config.toml
num_hidden_layers = 9
hidden_size = 640
num_attention_heads = 10
num_key_value_heads = 10
head_dim = 64
intermediate_size = 2560
vocab_size = 50257
hidden_act = "gelu"
norm = "layernorm"
norm_place = "pre"
norm_eps = 1e-05
positions = "alibi"
qk_norm = false
attn_scale = 0.125
bias = "all"
tie_word_embeddings = true
parallel_block = false
init = "uniform"
init_std_qkv = 0.0195
init_std_o = 0.00459
init_std_up = 0.0195
init_std_down = 0.00459
optimizer = "muon_variant"
learning_rate = 0.00143
lr_mult_o = 4.0
lr_mult_up = 0.669
lr_mult_down = 2.0
beta1 = 0.95
lr_head = 0.00399
max_grad_norm = 2.0
warmup_steps = 200
schedule = "wsd"
decay_fraction = 0.883
decay_shape = "linear"
final_lr_fraction = 0.0
batch_tokens = 131072
max_seq_len = 1024
doc_mask = true
train_tokens = 611500000
max_steps = 4666
dataset = "wikipedia_en"
MLP neurons of a small language model. Each row is named by its layer, matrix (up: input weights) and neuron, and shows model dimensions 448-543. Each number is 128 + 32 x the weight over its row's rms, rounded and kept within 0 to 255.
After each neuron's rows, "fires on" lists the tokens most often at its 100 highest values on Wikipedia text that the model never trained on. A number after a token or word is its count.

L4.up1720 [164 157 134  85  96 114 159  91 158 151 151 107 145 166  97 118 152 129 164 124 111  90 146 117 124 142 128 160 120 138 139  99  68 119 117 144 125 129 169 156  92 113 144 137 132 116  71 130 114  97  91 107 166 108 149 146 207 103 153 116 157 168 108 149 153 186 110 172 164 134  91 131  78 110 135 111 113 198 162  99 117 174 157 115 102 143 125  95 106 159  89 136  90 150  96 107]
fires on: "2" 19, "==" 11, "3" 9, " unable" 7, " not" 5, "1" 5

L4.up2479 [144 141 115 119 161  97  83  93 133 178 174  88 187 145 107  86  98 132 134 127 118  95 144 182 160 110  85 174 167 144 163 154 120 221 137 141 124 136 160  80  87  95 167 100 128  88 191  87 126 118 118 117 118  86  87 158 114 102 143 134 174 126 162 113 110 148 135 129 106 109 125  84 122 155  63  75 124 103 114 143 169 132 155  81 149 142 155 148  69 130 139 163 105 142  97 120]
fires on: " May" 18, " June" 16, " November" 7, " March" 6, " October" 6

L4.up1533 [118 102 136 120  97 126 170  85 186  93 102 181 122 110 123  97 133 119 107  54  91 102 116 141 117 130  72 163 145 131 123  62 122 140 128 159 163 172 127 158 152 158 150  89 107 158 145 160 155  89 119  94 112 106 147  88 156 102 134 136  93 143  89 106 166 164 141 136  99 107 123 123 177 133 113 166 154 122 153 106 131 146 145 148 119 168 153 177 135  93 140 171 141 145  95 158]
fires on: " F" 15, " U" 11, " R" 11, "R" 7, " did" 6

L4.up2323 [152  89 125 163 170 109 133 162  86  75 172 124 146 131 158 125 142 124 109 135 113 119  90  37 156 106 123 142 128 153 102  70 135  77 143 114 169 197  99 104 105 144 143 151 146 148  85 135 162 140 142  91 114 105  65  93 140 137 151 102 213 183 109  89 172 147 146 129 181  60 143 151  87 131 124 125 120 138 130 164 156 116  99 127 138 183 157 144 125  97  87 178 178 135 110  84]
fires on: "0" 17, "5" 12, "3" 12, "2" 8, "4" 6, " F" 6

L4.up1005 [109 145 172  74  82 162  95 139  65 138 138  79  96  58 139 130 120 126  71  76 125 146  89 132 133 107 176 138 141 127  92 150 168  54 147 127 174 140  94 127 136  66 116 136 120 119 132 127 110 143 124 151 167 189 146 134 180 139 133 134 163 166 155 126 162  86 145 115 118  79 106  99 102 136  85 119 123 107 116 173  95 173 103 154 108 159 106 135 134 157 204 134 108 126  91  96]
fires on: "In" 22, " In" 20, " in" 18, " |" 4

L4.up2182 [142 122  78 137 136  88 116 129 144 121 126 207 125 111  84 165 118 153 137 171 158 148 104 160  76 137 154 139 103 199  89  92 114 125  93 124 171  64 167 124 117 127 192 192 114 173 103 116 149 108 103 158 166 174 136 105 151 108  97 135 172 170 118 152 140 137 141 134 156 125 101  72  85  79  83 103 144 126  85 136 155 166 163 121 157 130 102  90 119 132  96  99 104 111 130  70]
fires on: " m" 21, " " 17, "." 16, " W" 7, " L" 6, " by" 5

L4.up79 [ 74 207 132 137 142 144 119 104 144 110 145 143 164  93 143  99 154 129 101 119 130 109 109 115  90 158 135 134  95 179 120 132  77  62 103 132 162  95 167 169  87 131 136  45 185 135 120  97 184 143 226 135  96 182 115 129 118  90 179 175 162 141 130 103 138 120  99 172 163 121 176 168 146 103 139 138 136 142 147 137 155 139 125 103  98 148 105 180 118 135 163 132  82 155 148 179]
fires on: "," 51, " July" 8, " January" 6, " June" 5, " March" 5

L4.up2232 [ 90 220 142 209 121 102 169 200  72  92 124  89 166 121 117 150 130 153 136 121 166 153 129 128 106 174  85  99  68 109 141 114 135 195 171 110 103 118 119 131  85  88 125  97  84 103 144 140  55 112  96 154 144  97 181 128  91 105 121 164 108 139 165 155  74 215 136 139 166 128 165 107 112 119 149 109 115 125 148 173 153 144 125  92 149 142 137 132 152  87  70  94 107 120 157  79]
fires on: "." 16, " by" 15, " died" 10, " No" 8, " By" 5, " A" 5

L4.up440 [119 164 150 151 119 136  94 112  71 120 101  98 134 130 126 107 141 176 129  90 177 136 164  73  75  96  87  96  88 150 127 129 133 137  92 144  84 190 105 105 105 179 192  86  90  77 110 188 148 153 116 145 139 152 119  71 101 158 153 135  93 121 167 108 136 181 158  99  58 162  96 150 135 114  93 149  84  99 119 130 144 115  97 107 102 106 202 134 134 116 126 125 176  67 109  46]
fires on: "'" 27, " |" 24, ";" 14, " and" 6

L4.up2503 [131 165 169 122 134 115  89 127 134 153 129 113  72  65 168 151  83 125 137 102 134  94 139 114  84 111 159 156 119  80 114 100 135 126 140 125 116 132 131 173  92 115 107 167 109 184 139 215 152  90 141 145 152 101 153 101 142 132 127 114 128  86 117 108 188 132 118 127 115 140 159 131 106 158 107 142 131  46 119 129 183 107 110 118  98  57 129 160 159 168 119 101  92 151 138 109]
fires on: ":" 26, " L" 21, " |" 16, ";" 16

L4.up1213 [125 167 108 147  94 158  97 103  47 135 164 225 124 158 152  54 145 128 146 100 124 124 184 131 115 112  98  98 126 102 126 103 135 146 139 125  64 124 159 148 145  94 123  82 173 129  94 185 101  74 142  85 126 136 133 119 168 124 186 114  97  66 101  74  79  92 128 105 128 105 149  97 106 134 157 177 143 110 101 168  60 104 182 142  99 175 155 179 161 174 136  78 149 106 141 148]
fires on: " of" 22, ")" 20, " |" 8, "}" 6, " °" 5